{
  "n_layer": 10,
  "d_model": 384,
  "n_head": 3,
  "n_kv_head": 1,
  "head_dim": 96,
  "d_mlp": 1536,
  "vocab_size": 3061,
  "activation": "geglu",
  "norm": "rmsnorm",
  "norm_place": "pre",
  "norm_eps": 1e-06,
  "positions": "rope",
  "rope_base": 10000.0,
  "rope_fraction": 1.0,
  "qk_norm": true,
  "attn_scale": 0.102,
  "bias": "all",
  "tie_embeddings": false,
  "parallel_block": false,
  "init": "normal",
  "init_std_qkv": 0.0364,
  "init_std_o": 0.0,
  "init_std_up": 0.0364,
  "init_std_down": 0.0,
  "optimizer": "adam_atan2",
  "lr": 0.00105,
  "lr_mult_qkv": 0.4,
  "beta1": 0.9,
  "beta2": 0.95,
  "lr_head": 0.00559,
  "grad_clip": 1.0,
  "warmup_steps": 332,
  "schedule": "wsd",
  "decay_fraction": 1.0,
  "decay_shape": "linear",
  "final_lr_fraction": 0.05,
  "batch_tokens": 65536,
  "seq_len": 1024,
  "doc_mask": false,
  "train_tokens": 451300000,
  "steps": 6887,
  "dataset": "wikipedia_en"
}
MLP neurons of a small language model. Each row is named by its layer, matrix (gate and up: input weights; down: output weights) and neuron, and shows model dimensions 160-255. Each number is 200 + 30 x the weight over its row's rms, rounded and kept within 0 to 999. A neuron's up and down rows have the sign that makes its largest values positive.
After each neuron's rows, "fires after" lists the tokens most often just before its 100 highest values on Wikipedia text that the model never trained on.

L5.gate1494,205,247,216,165,206,139,202,208,200,187,223,198,212,175,175,205,248,167,190,171,162,194,205,185,245,199,240,236,155,232,200,189,224,204,243,212,211,248,213,218,204,220,187,235,230,178,161,303,192,184,244,219,171,189,185,245,231,211,167,197,198,143,171,215,212,218,234,235,166,145,165,181,246,206,219,184,187,257,226,247,217,208,200,176,227,135,209,207,204,231,229,154,173,179,184,206
L5.up1494,190,246,204,250,228,149,218,151,180,220,252,188,206,197,205,221,208,168,224,224,211,228,188,157,233,185,185,184,166,310,219,212,184,254,254,237,241,166,192,207,230,181,194,203,224,224,184,220,162,186,218,225,176,233,173,211,211,191,199,181,202,216,237,138,227,175,200,205,211,160,198,162,242,209,172,189,211,207,158,239,202,206,177,213,195,190,255,178,182,250,249,208,242,209,211,233
L5.down1494,195,255,228,235,216,231,197,156,128,170,194,242,181,252,152,214,213,183,193,243,255,185,209,206,206,143,193,188,222,207,195,213,222,248,249,189,179,209,217,176,167,193,203,187,182,204,256,166,196,177,188,197,245,222,192,215,211,181,226,193,207,245,196,190,142,166,129,176,285,240,189,170,191,159,139,207,238,225,172,170,229,191,187,185,191,196,251,191,169,199,205,267,224,208,227,232
fires after: "-", " (", "S", "\n", " s", " n"

L2.gate925,235,212,218,262,201,208,195,195,196,252,183,214,199,230,206,194,207,174,205,189,201,186,218,207,167,233,176,207,169,203,210,215,177,208,172,212,239,142,230,228,213,174,203,257,207,223,200,207,128,235,198,219,231,224,155,218,227,200,179,249,271,248,178,197,264,150,224,167,188,230,183,213,189,247,223,192,168,153,239,225,170,177,162,216,171,226,198,205,239,187,171,199,201,191,231,183
L2.up925,216,143,230,197,188,225,175,225,224,189,184,205,194,185,277,233,134,209,212,241,183,160,233,221,202,234,216,208,230,224,158,187,203,186,199,206,201,218,200,245,144,190,135,206,229,131,263,153,205,218,218,210,147,222,177,251,191,184,223,245,238,217,247,180,203,127,152,129,211,206,202,209,255,217,212,218,182,181,179,187,183,193,182,258,205,160,157,204,192,213,225,169,213,166,201,241
L2.down925,222,204,197,221,186,187,148,189,79,157,194,223,168,203,209,158,192,203,165,218,129,247,239,237,253,201,173,237,186,256,191,181,198,223,201,215,168,241,204,197,179,147,169,155,198,200,252,250,181,205,232,190,228,159,211,171,216,216,180,174,170,213,225,197,171,260,174,165,187,185,205,175,241,205,227,178,219,215,176,167,228,177,226,210,209,156,174,247,152,151,200,174,158,184,201,204
fires after: " ", " (", "In", ":", " c"

L5.gate1034,217,245,174,186,167,169,203,189,230,226,184,212,210,259,202,217,226,189,181,187,169,189,207,182,251,220,162,199,166,180,262,142,230,189,232,217,210,255,201,171,164,211,171,218,210,202,206,194,202,213,168,169,221,180,206,246,253,251,225,190,243,148,190,196,290,215,188,261,210,231,186,208,254,224,212,94,218,218,225,169,223,189,192,162,260,215,208,184,235,211,189,163,179,211,245,212
L5.up1034,213,171,179,178,157,156,245,180,206,193,228,197,178,212,244,234,220,203,228,152,207,175,229,192,170,210,191,156,224,199,213,141,211,197,248,183,140,182,205,199,183,224,188,249,179,228,220,154,198,207,206,194,246,239,216,184,287,211,212,161,231,119,216,240,179,225,151,220,189,162,251,193,190,211,216,167,214,241,210,179,224,179,234,157,220,210,257,216,151,171,161,154,207,205,191,181
L5.down1034,228,174,176,158,227,235,174,197,144,163,211,153,226,133,221,193,244,207,177,178,173,161,234,192,211,167,203,197,155,172,184,194,184,245,188,200,214,263,262,186,195,169,141,236,238,221,220,188,218,174,231,273,192,225,193,242,223,209,142,220,211,209,208,229,194,156,228,192,186,160,248,230,224,194,232,215,209,222,177,159,213,190,182,152,225,223,177,213,197,202,196,299,175,263,235,152
fires after: " N", " n", "N"

L5.gate536,200,253,175,157,203,143,239,157,251,175,231,226,207,211,208,183,201,220,209,189,201,216,180,204,208,169,205,228,233,212,227,227,196,220,171,173,222,179,220,210,183,155,165,215,170,174,147,199,193,156,192,215,194,174,249,238,252,236,183,222,208,222,195,172,195,204,163,172,175,245,196,190,194,208,174,179,181,186,204,210,218,236,140,194,218,195,160,186,229,224,213,199,253,182,140,216
L5.up536,225,214,229,170,186,187,196,208,223,246,199,144,108,230,257,257,195,189,290,189,215,251,154,227,215,161,167,197,213,144,198,154,250,184,233,163,235,214,177,211,166,175,179,172,139,184,207,231,186,176,231,130,186,132,179,184,207,233,206,206,185,246,154,188,174,197,168,176,183,186,247,213,173,242,172,225,231,183,219,194,195,210,144,189,217,180,214,244,153,201,208,119,216,218,218,191
L5.down536,208,219,237,207,232,202,167,239,239,252,222,210,145,178,187,222,170,165,221,152,242,221,227,111,190,192,177,224,194,163,170,204,189,180,303,192,227,216,179,216,249,167,206,153,215,177,224,203,207,220,214,177,237,180,190,253,225,195,186,201,243,211,177,206,187,170,174,210,221,203,199,230,232,243,204,176,210,184,197,185,197,143,217,155,183,231,168,174,200,169,223,229,239,190,243,208
fires after: " m", " the", " pl", " M", " p", " k"

L5.gate1067,187,220,226,204,214,187,246,181,204,212,146,200,227,219,237,218,229,186,181,140,217,188,221,189,269,195,238,209,203,186,250,227,237,208,196,210,173,192,274,168,205,224,138,211,192,185,175,220,237,263,209,234,195,213,228,205,226,211,150,198,190,204,191,115,178,206,172,221,159,220,188,146,218,196,215,223,252,277,211,233,208,208,218,183,219,202,211,158,193,229,126,207,229,191,189,189
L5.up1067,246,221,228,138,189,217,215,226,199,208,202,146,184,173,261,228,217,215,178,156,212,206,220,199,182,200,181,193,145,232,228,225,204,204,211,135,162,174,170,164,166,189,245,195,174,209,204,181,259,224,217,227,206,183,173,208,232,240,274,254,200,226,256,174,217,188,232,239,202,243,169,217,227,173,181,204,252,207,255,193,184,183,204,225,234,209,213,185,177,196,213,200,170,155,207,167
L5.down1067,230,188,171,193,183,218,187,202,211,231,189,133,185,221,183,195,199,180,195,195,238,174,185,177,172,195,225,229,220,234,249,206,193,215,186,222,222,196,187,169,178,172,204,175,155,182,218,169,181,174,218,218,207,207,208,170,201,184,163,260,207,238,211,212,255,190,205,183,193,212,219,135,239,189,175,205,180,177,180,125,181,214,244,231,277,190,193,229,216,204,197,198,178,264,217,251
fires after: " N", " r", " n", " j", " s"

L5.gate1310,176,182,209,171,200,151,183,223,232,199,189,219,236,156,196,250,168,176,171,233,199,181,189,213,216,201,202,225,232,154,209,173,219,224,174,218,201,220,215,195,220,185,165,229,193,183,181,186,274,164,212,183,254,174,214,164,200,179,177,232,149,204,202,226,172,180,174,193,209,225,171,222,138,160,180,220,220,238,210,165,203,174,181,213,214,198,175,193,195,217,179,205,218,198,202,169
L5.up1310,187,228,241,167,214,215,214,223,191,239,246,228,167,247,188,216,229,180,216,238,190,208,188,239,225,168,186,219,191,217,202,170,159,212,245,200,222,257,168,252,195,184,189,167,201,135,252,216,156,213,153,198,184,171,187,182,166,184,157,162,176,204,177,171,171,192,152,196,117,131,237,173,191,207,198,228,173,171,149,219,226,190,221,222,208,164,186,212,151,154,202,243,197,210,231,160
L5.down1310,168,161,255,238,155,186,186,216,269,173,211,228,160,155,202,181,207,234,207,199,241,209,193,207,193,195,214,216,197,190,177,196,236,229,185,188,181,189,187,207,218,211,180,244,205,184,196,158,222,154,248,190,227,175,207,196,236,188,133,173,245,139,166,197,212,183,207,196,172,280,191,188,245,194,219,189,174,212,218,236,166,225,127,220,194,197,187,209,178,219,184,198,205,191,211,197
fires after: " M", " m", " My", " a", " could", "ann"

L5.gate50,239,244,163,200,202,207,198,159,229,213,152,224,191,218,242,176,205,177,176,177,211,187,193,204,211,170,196,266,194,170,225,191,241,215,250,198,134,216,153,238,154,195,167,218,224,191,171,176,193,224,232,190,205,153,201,203,253,216,187,178,212,246,202,186,208,240,213,179,178,248,184,133,195,220,213,195,240,207,167,192,199,134,190,185,179,199,166,166,270,228,174,210,230,156,212,223
L5.up50,163,213,164,187,261,155,196,221,200,211,150,189,204,173,180,219,145,216,234,204,196,189,240,169,257,191,210,207,146,148,131,174,201,234,157,196,232,229,166,190,235,173,196,160,149,208,224,202,234,146,200,228,172,175,230,241,205,245,211,197,201,196,200,202,191,181,222,180,196,164,219,227,243,228,234,187,216,161,164,163,199,238,220,248,245,222,179,230,240,181,147,227,253,204,211,162
L5.down50,198,181,225,223,203,219,156,204,249,145,163,218,201,178,195,200,194,233,209,211,182,145,161,186,231,195,231,192,228,228,203,223,227,213,192,246,214,184,219,202,237,192,241,181,197,251,223,177,218,188,226,242,215,187,228,194,188,219,187,203,163,199,181,201,120,207,176,228,208,208,182,199,234,218,188,193,226,186,196,189,186,159,161,201,184,148,186,243,243,155,190,208,185,192,223,186
fires after: "C", "A", "-c", " J", "c", " C"

L5.gate1519,163,267,225,175,216,214,225,166,235,255,173,208,177,220,192,195,233,172,166,204,205,195,134,204,176,213,177,216,223,175,213,225,212,155,155,218,152,246,186,153,195,211,162,223,145,223,183,209,236,136,219,235,168,157,188,271,258,196,182,225,193,212,197,175,198,185,175,205,254,204,199,159,225,159,199,160,233,222,244,229,227,215,141,192,216,159,140,198,254,239,178,141,179,243,200,200
L5.up1519,165,207,158,205,233,175,174,213,201,183,222,257,216,193,166,193,250,204,194,151,189,237,100,229,144,181,178,228,243,188,216,203,180,252,221,226,145,188,208,223,254,215,244,174,221,191,220,231,175,233,172,211,256,210,141,200,262,232,202,187,226,190,205,220,182,195,148,216,192,174,182,191,191,146,191,250,165,224,268,191,202,205,224,189,246,212,289,202,218,211,164,181,209,235,189,202
L5.down1519,223,197,190,211,195,209,189,186,241,187,241,173,167,220,204,167,252,179,196,200,209,173,171,193,166,190,255,198,190,245,185,188,175,202,164,166,164,215,199,204,193,182,127,231,206,179,247,195,199,194,235,222,217,223,172,218,211,199,182,240,182,213,201,171,205,165,209,150,149,149,184,241,200,176,193,133,202,167,151,188,249,229,213,188,178,223,191,216,229,230,168,229,136,242,189,204
fires after: " A", " N", " T", " m", " a", " n"

L5.gate1059,204,263,202,166,181,157,245,225,200,194,213,194,209,200,217,163,208,163,232,224,181,183,193,156,210,191,241,196,197,276,226,188,250,203,251,271,228,206,231,159,231,243,210,209,217,209,194,226,170,205,153,209,187,223,200,146,189,191,181,185,226,156,209,195,229,246,198,224,172,209,186,177,251,223,171,193,129,236,236,189,222,179,183,194,186,113,206,193,183,226,196,176,201,161,190,179
L5.up1059,164,224,212,173,217,176,195,153,223,194,194,136,163,171,210,213,204,139,206,186,204,165,135,180,224,146,220,215,234,231,184,235,169,176,141,180,166,174,203,208,213,203,188,170,193,205,185,188,167,173,163,244,207,207,161,188,167,179,194,270,148,206,188,158,195,226,189,186,241,236,189,239,245,239,200,201,184,231,209,235,208,176,218,182,230,182,212,226,237,221,156,189,161,233,171,181
L5.down1059,171,234,191,161,192,220,165,193,176,160,205,251,172,198,241,194,222,210,160,226,154,214,159,155,135,179,227,188,198,240,238,226,178,229,237,175,148,214,189,230,140,189,188,178,152,217,239,208,241,134,192,154,212,168,198,199,201,166,197,170,206,240,189,208,185,176,210,211,214,241,178,198,190,184,194,177,233,232,195,234,189,185,210,209,181,188,187,146,207,194,245,198,177,154,206,208
fires after: "-", " (", " In", ")\n"

L7.gate907,183,194,181,212,179,200,193,236,209,276,185,263,177,203,193,154,230,223,181,218,162,233,202,230,250,169,183,224,253,196,220,227,217,210,185,210,240,219,170,200,190,200,205,206,143,184,180,160,199,100,183,159,226,194,215,217,212,240,218,184,183,225,229,238,239,188,236,159,219,204,117,165,195,190,211,221,196,225,233,141,182,175,138,203,146,154,218,172,231,226,156,185,182,228,182,193
L7.up907,203,166,174,162,174,165,177,234,250,164,174,191,207,162,142,257,178,201,149,175,258,237,200,237,240,194,224,199,184,173,203,149,208,175,239,253,181,224,207,201,228,172,202,234,191,189,180,173,185,208,181,199,259,245,230,231,204,235,157,169,147,196,208,195,174,211,150,201,245,168,181,199,228,210,200,180,212,243,210,195,245,219,192,229,182,210,231,162,191,233,179,169,207,200,197,191
L7.down907,203,156,221,172,231,166,219,196,148,213,243,173,186,189,218,194,208,253,191,178,183,193,195,175,156,209,249,168,190,173,174,138,182,206,224,207,191,159,175,170,196,172,261,188,203,269,192,194,203,245,179,164,193,222,200,222,218,187,189,166,230,213,210,174,190,191,172,218,173,158,183,227,192,213,220,143,213,238,193,196,213,211,245,224,212,160,201,234,236,245,205,215,230,214,238,238
fires after: " S", " T", " a", " A", " m"

L2.gate1320,226,218,178,204,166,181,162,194,223,245,173,171,219,183,195,220,223,185,118,234,188,222,182,195,206,216,149,225,165,196,215,179,194,174,136,205,204,139,156,150,205,211,166,197,187,201,224,153,189,154,217,201,197,185,161,260,186,153,195,212,181,256,153,192,213,189,214,175,241,211,193,210,159,247,221,176,213,228,153,168,186,227,189,199,212,213,197,206,217,212,190,205,182,199,184,205
L2.up1320,196,227,257,215,191,203,158,254,243,208,210,232,181,223,173,187,197,188,232,181,261,92,155,225,161,175,165,259,231,195,182,199,206,191,170,193,207,248,187,193,208,176,133,255,194,188,229,199,195,201,143,155,172,184,143,201,160,193,197,188,221,232,218,143,185,247,198,213,173,221,186,181,200,224,197,174,190,228,137,227,152,231,208,125,189,219,194,217,160,223,174,208,241,213,179,187
L2.down1320,192,238,227,183,133,208,156,211,111,252,197,209,204,205,165,212,220,209,187,174,118,168,187,256,202,214,177,201,214,276,228,203,216,151,196,211,156,196,190,225,151,181,176,172,193,188,267,204,161,224,164,176,209,176,177,193,210,226,161,179,217,183,192,194,156,189,179,165,250,219,228,159,225,200,186,218,195,164,180,117,228,195,195,274,177,227,174,205,223,162,176,211,241,145,228,245
fires after: " ", " (", "-", "–"

L5.gate215,214,164,163,148,184,262,237,237,213,183,164,179,208,122,218,234,217,252,194,222,204,225,217,185,206,196,234,227,154,214,179,223,287,177,211,207,203,215,180,226,189,224,137,236,242,257,190,201,221,220,227,199,222,173,245,201,156,196,158,192,171,191,177,268,183,195,202,233,208,122,167,218,203,191,230,220,188,205,207,185,188,139,171,205,218,196,226,153,244,168,209,232,169,203,180,163
L5.up215,241,191,216,256,199,216,154,188,210,186,215,202,210,201,168,191,215,211,208,158,228,169,212,220,225,152,226,167,204,165,220,181,230,148,167,199,134,184,191,198,200,206,189,160,266,185,170,152,200,219,167,160,188,182,189,123,217,225,230,223,225,252,196,179,161,222,202,238,184,185,204,160,210,219,146,214,161,211,253,205,199,204,200,141,202,201,200,193,207,189,187,218,223,191,182,265
L5.down215,211,198,175,177,188,178,230,206,235,153,195,122,148,230,218,206,211,192,218,189,216,138,161,181,216,232,187,235,216,235,228,167,207,168,187,217,175,186,198,197,235,155,213,240,232,189,226,194,199,242,220,293,196,184,126,221,188,227,145,177,212,136,193,220,186,209,181,221,180,178,203,222,160,260,179,150,220,203,202,227,201,163,176,234,200,178,180,180,240,145,188,190,171,159,168,196
fires after: " G", " g", " al", " J", " re", " Al"

L5.gate460,200,213,162,152,190,158,220,183,294,215,167,188,193,181,218,158,234,228,187,184,203,204,152,170,264,127,211,201,194,195,162,205,228,149,209,177,197,221,178,228,220,168,191,207,176,207,192,182,153,173,208,225,188,215,177,208,236,175,181,250,174,215,161,169,255,175,190,193,253,251,185,228,221,243,160,160,226,185,157,199,205,203,220,195,243,160,219,232,234,241,194,174,193,205,222,215
L5.up460,222,244,148,149,255,265,208,198,231,215,173,193,218,199,172,202,181,229,194,172,222,281,159,189,143,177,179,164,203,231,168,167,228,245,150,230,160,148,233,209,186,234,215,207,200,197,175,207,217,196,214,210,199,190,179,200,251,220,167,250,238,200,185,229,193,170,215,157,162,158,167,206,233,222,157,208,219,206,252,139,203,187,187,238,193,202,176,216,228,245,229,226,162,222,163,246
L5.down460,217,192,250,250,241,237,145,242,164,170,199,223,250,224,225,165,182,180,210,198,221,179,204,195,197,243,157,156,199,238,202,192,218,216,199,209,219,199,219,182,202,182,192,218,205,152,213,194,217,173,208,209,210,218,222,253,220,158,193,200,195,205,244,234,204,193,195,227,189,260,186,151,186,216,208,247,248,156,130,217,212,179,268,188,199,193,123,164,208,225,211,232,162,208,148,178
fires after: " T", " K", " A", "-A", "A", " m"

L2.gate1346,190,191,178,188,151,210,216,162,166,207,139,192,242,152,155,163,221,135,173,205,186,237,193,227,231,192,198,174,150,251,222,183,190,164,173,176,192,196,141,148,151,237,228,146,198,136,168,151,190,199,183,190,213,208,292,203,196,197,200,204,198,172,175,287,190,233,202,153,195,210,194,205,202,181,178,238,214,206,208,194,198,217,139,190,253,215,175,237,209,170,223,196,175,186,198,206
L2.up1346,251,212,131,210,208,162,161,217,252,211,210,213,217,219,186,243,188,173,171,218,203,186,210,216,218,146,197,189,189,179,157,264,197,214,199,224,192,208,253,183,212,224,202,187,220,197,151,178,167,185,171,168,143,231,271,175,190,186,139,161,201,176,223,192,170,239,199,195,215,166,171,188,237,276,221,163,195,278,191,198,218,203,241,175,223,187,237,177,220,271,185,205,194,174,211,219
L2.down1346,201,178,232,190,202,189,171,186,149,233,168,222,242,191,170,195,195,159,160,181,208,130,209,250,242,211,167,208,215,234,210,235,214,206,235,152,217,223,241,123,151,213,197,198,218,236,172,182,164,167,221,192,140,199,186,198,219,179,169,181,174,161,238,249,143,188,179,196,195,124,200,199,185,219,179,133,220,211,232,195,199,187,176,206,217,221,188,233,192,201,233,196,241,224,223,223
fires after: " ", " (", " CD"

L5.gate1214,206,214,188,171,198,187,198,216,221,152,198,187,167,220,205,212,184,204,209,223,211,158,205,221,247,146,167,204,222,185,228,223,193,198,167,246,181,192,167,198,178,169,208,219,211,188,199,189,195,193,164,157,219,145,201,198,258,182,226,246,169,253,162,204,194,236,240,231,257,239,172,107,193,267,191,189,208,223,223,223,218,147,219,160,263,251,234,202,226,201,182,220,181,230,189,199
L5.up1214,141,193,186,196,248,251,216,191,168,167,138,217,196,181,223,202,216,236,201,214,213,175,228,199,184,187,157,172,187,177,224,184,229,153,191,167,234,177,190,254,201,163,201,178,135,238,251,232,210,164,234,228,268,236,173,168,173,194,173,213,184,222,246,195,197,224,218,210,156,232,231,207,223,186,204,203,164,141,202,203,210,223,204,200,224,226,193,194,225,177,163,186,217,169,197,225
L5.down1214,198,163,192,182,209,223,209,185,255,172,239,190,215,153,155,227,135,194,219,189,292,180,176,262,204,215,244,238,165,216,207,237,207,255,204,200,235,219,206,195,163,191,228,204,185,164,253,206,185,230,210,241,253,265,180,189,205,201,216,225,192,175,150,191,174,180,247,159,182,172,184,177,222,163,192,121,218,196,226,148,193,188,201,190,180,171,186,238,227,175,176,179,157,204,194,200
fires after: " C", "C", " L", " c", " K"

L2.gate163,197,194,209,266,174,167,223,204,221,213,201,213,204,210,254,212,211,209,142,172,165,206,222,169,190,203,176,200,179,249,274,211,170,247,196,196,203,195,227,209,182,204,184,209,243,214,178,196,188,166,260,244,179,189,175,184,234,180,181,218,189,224,176,235,193,225,189,207,192,232,209,200,241,223,165,201,227,228,214,219,239,201,210,227,262,224,215,205,159,184,215,171,185,225,168,197
L2.up163,223,233,219,217,249,168,149,202,207,176,208,207,124,197,175,169,194,194,228,232,239,123,149,170,126,136,213,202,225,256,207,231,233,156,191,245,179,226,187,201,226,183,145,177,178,213,189,204,220,214,204,204,195,233,169,173,245,184,219,200,176,209,210,164,197,225,212,251,218,169,179,221,226,184,173,154,233,232,195,203,252,178,179,176,253,187,210,170,170,122,164,170,183,200,220,170
L2.down163,190,199,203,178,206,190,238,220,88,183,144,242,156,246,285,207,222,185,191,157,166,175,157,199,211,156,182,194,223,193,286,218,167,209,240,173,197,194,219,158,140,232,179,148,223,225,233,215,186,206,210,212,204,163,188,191,217,194,185,247,225,219,228,211,217,188,148,213,225,202,246,194,196,227,192,202,171,212,226,193,228,205,185,216,193,216,214,258,200,216,206,186,256,179,149,210
fires after: " ", "–", " ("

L5.gate283,186,227,230,201,242,271,179,139,239,154,166,195,162,222,270,171,210,198,215,191,208,154,179,157,224,210,205,248,169,222,214,204,191,190,157,220,235,217,190,213,192,191,158,193,198,214,189,201,230,145,211,150,159,116,188,213,218,200,198,148,184,199,169,195,211,215,200,190,196,218,173,233,239,229,167,172,207,186,204,202,222,129,178,244,172,181,207,234,199,218,218,207,157,220,192,250
L5.up283,165,227,208,232,272,203,164,223,169,223,180,192,211,222,220,202,248,211,271,181,232,160,230,180,200,255,183,235,205,232,152,187,185,172,173,222,247,205,204,218,182,192,205,188,216,202,239,215,221,159,234,181,233,215,239,163,175,158,145,174,196,198,265,228,234,236,217,207,205,134,154,195,220,205,227,206,145,161,225,244,225,167,187,178,241,267,234,173,212,217,164,232,230,209,181,255
L5.down283,224,194,236,248,172,187,177,231,241,190,236,231,202,158,117,205,176,202,210,216,209,129,193,226,202,172,216,146,182,186,217,229,233,237,158,204,204,225,205,204,207,237,153,222,221,189,188,182,250,162,233,240,220,229,205,242,147,172,198,246,246,217,220,185,173,149,231,202,261,167,169,159,200,161,172,171,216,196,207,189,186,203,219,186,159,201,175,170,219,179,210,198,246,229,159,251
fires after: " Bar", " St", " L", " C", " S", "al"

L5.gate614,184,177,205,170,178,154,142,138,232,184,170,210,207,222,216,170,216,190,180,177,166,176,228,182,185,200,200,176,196,206,241,208,194,169,181,262,137,197,216,175,211,207,179,240,164,216,184,204,222,133,191,239,210,183,177,215,221,240,201,186,156,204,176,221,181,202,248,240,207,232,222,137,268,236,211,143,254,212,201,174,221,163,212,168,230,198,148,182,223,194,176,193,203,202,191,213
L5.up614,160,206,231,180,220,188,211,220,192,219,217,198,181,242,184,225,189,232,199,170,177,230,190,195,204,286,187,214,232,204,183,218,218,221,183,279,232,205,165,199,194,181,167,219,238,151,239,184,141,197,174,189,164,199,168,207,226,163,165,175,229,224,276,205,190,232,228,177,193,190,204,246,239,202,157,217,202,229,194,209,143,246,183,183,184,256,245,218,192,208,148,211,191,163,193,251
L5.down614,216,182,244,190,204,209,139,229,248,215,186,212,167,166,195,190,182,194,248,244,196,236,149,135,207,245,183,221,199,166,202,203,162,188,243,193,197,150,215,191,233,210,227,178,236,198,213,260,184,217,213,165,183,250,211,199,204,194,221,222,222,213,200,131,127,219,117,179,183,235,212,295,151,247,174,196,211,185,232,208,134,172,176,215,202,260,181,188,186,198,220,213,206,264,163,166
fires after: " P", " p", " m", " T", "M", " M"

L5.gate708,224,218,220,194,195,156,237,265,173,220,185,171,270,207,242,182,224,181,252,188,190,163,213,193,185,214,216,209,188,215,201,193,198,160,250,192,170,183,204,255,182,213,161,170,227,239,219,234,195,130,215,230,189,189,192,248,157,200,236,178,227,136,213,198,182,192,273,247,201,173,164,143,221,182,220,221,181,214,235,207,192,232,192,207,281,213,182,227,211,172,214,200,160,244,197,199
L5.up708,242,231,209,159,218,157,183,168,192,231,199,267,177,193,223,269,188,177,228,182,181,180,227,205,264,231,186,265,222,219,214,137,249,173,261,236,207,241,208,192,212,177,223,202,186,244,206,208,199,229,206,230,178,235,225,201,170,206,170,178,215,228,217,175,190,138,183,168,195,184,218,231,237,182,162,191,186,168,243,201,195,254,222,168,184,224,239,218,155,229,175,198,223,236,172,234
L5.down708,190,171,225,210,197,231,202,216,244,175,245,219,194,183,192,209,250,213,183,219,220,137,179,157,216,216,207,188,249,201,152,182,236,190,222,201,152,213,209,200,209,195,166,210,213,197,245,190,213,178,194,209,236,201,207,142,220,195,217,154,251,186,220,224,187,176,189,191,227,242,258,203,213,224,251,250,229,179,148,201,231,210,182,197,217,123,273,216,237,233,226,215,204,212,182,208
fires after: " Al", "-", " al", " L", " d", " n"

L2.gate1481,204,211,252,193,189,195,208,198,214,199,220,258,200,186,209,249,171,160,202,218,222,204,203,149,185,234,185,197,221,217,218,166,254,175,201,265,178,175,150,239,190,190,184,198,176,185,154,244,187,168,242,205,178,191,198,186,181,214,193,242,184,220,207,136,255,156,159,200,241,192,180,206,193,216,152,207,162,178,193,204,193,180,205,193,252,157,188,218,205,167,209,190,227,192,183,161
L2.up1481,216,185,231,172,185,212,250,156,192,209,221,176,226,221,156,182,194,172,241,215,201,163,216,194,177,168,205,208,207,204,218,163,158,160,131,206,197,226,200,257,200,229,158,159,195,198,163,207,225,216,231,120,242,229,183,182,158,238,194,194,202,219,243,158,222,180,214,178,167,230,180,172,211,175,156,213,121,220,184,187,155,217,208,236,207,176,208,200,202,187,148,171,169,145,204,218
L2.down1481,175,212,214,192,208,206,221,250,136,191,168,200,188,205,218,198,211,188,208,129,161,194,251,253,201,200,227,184,161,184,174,194,194,211,222,142,242,225,155,203,170,189,232,163,173,205,224,197,186,188,230,190,202,159,179,214,204,243,175,170,218,202,192,188,171,166,227,161,254,141,168,207,176,255,183,184,218,185,192,187,213,163,220,209,148,205,149,167,130,205,152,226,218,170,209,192
fires after: " ", "–", ","

L5.gate1508,189,151,206,190,240,220,199,143,174,233,254,231,202,200,215,156,214,196,186,188,175,204,199,168,259,186,228,175,206,239,169,189,202,224,230,222,180,235,259,156,178,207,174,202,231,166,187,178,206,215,174,197,214,263,203,135,146,249,245,238,179,200,156,241,223,171,191,177,208,204,191,220,225,188,221,241,187,213,188,186,235,229,231,197,227,247,235,177,218,189,182,142,179,246,153,140
L5.up1508,234,210,243,197,226,163,226,184,246,192,265,178,190,210,204,218,238,199,185,169,206,243,148,191,182,172,145,187,153,203,222,218,146,218,250,151,179,190,187,170,207,214,165,197,208,200,224,215,213,239,224,160,209,164,151,204,280,221,262,173,152,186,198,239,202,183,222,218,234,158,300,185,162,234,194,220,203,218,182,187,263,221,235,193,195,194,183,204,166,194,236,198,203,189,169,140
L5.down1508,179,216,254,178,204,208,176,221,283,229,216,208,199,244,250,228,217,166,184,188,220,219,202,253,184,207,169,205,179,181,193,196,244,215,210,225,237,242,147,234,244,132,225,192,124,159,151,244,222,227,236,185,180,209,212,260,195,195,192,236,181,159,253,152,209,164,133,202,212,206,216,185,223,187,224,185,235,222,219,201,188,178,206,180,181,212,195,180,183,145,222,267,214,169,199,181
fires after: " m", " M", "M", " Am", " Mar"

L5.gate829,180,190,181,194,180,185,138,197,191,173,193,242,245,228,205,235,231,162,240,240,185,198,152,231,214,185,224,160,184,255,254,183,193,132,191,194,214,222,199,139,229,206,189,218,184,223,211,191,187,200,205,219,172,234,148,185,173,207,231,208,157,181,182,211,188,208,190,180,237,180,250,203,175,265,188,177,199,222,164,191,217,208,210,155,254,188,222,205,148,202,183,159,226,247,163,198
L5.up829,200,159,193,184,170,204,191,189,151,214,199,195,190,162,228,237,193,201,195,185,196,184,194,195,198,175,173,220,159,204,178,228,207,219,153,194,252,187,240,260,180,158,195,155,182,215,227,171,223,157,210,164,228,160,164,180,169,204,253,144,192,209,201,129,136,192,197,186,195,197,187,212,282,169,191,199,200,154,195,219,189,183,199,223,228,186,219,215,212,188,206,223,151,224,169,213
L5.down829,162,191,223,178,210,238,155,200,238,176,197,199,162,143,213,213,168,167,213,153,195,209,162,155,219,208,164,229,208,223,179,224,269,184,181,233,197,162,186,147,137,253,166,209,228,179,267,159,220,239,199,173,175,229,220,136,167,226,201,175,203,262,232,190,191,170,188,165,215,198,176,168,187,195,196,160,154,154,182,176,199,260,179,236,206,195,187,172,276,174,183,210,216,183,126,197
fires after: " D", " r", " C", " d", " c", " Sant"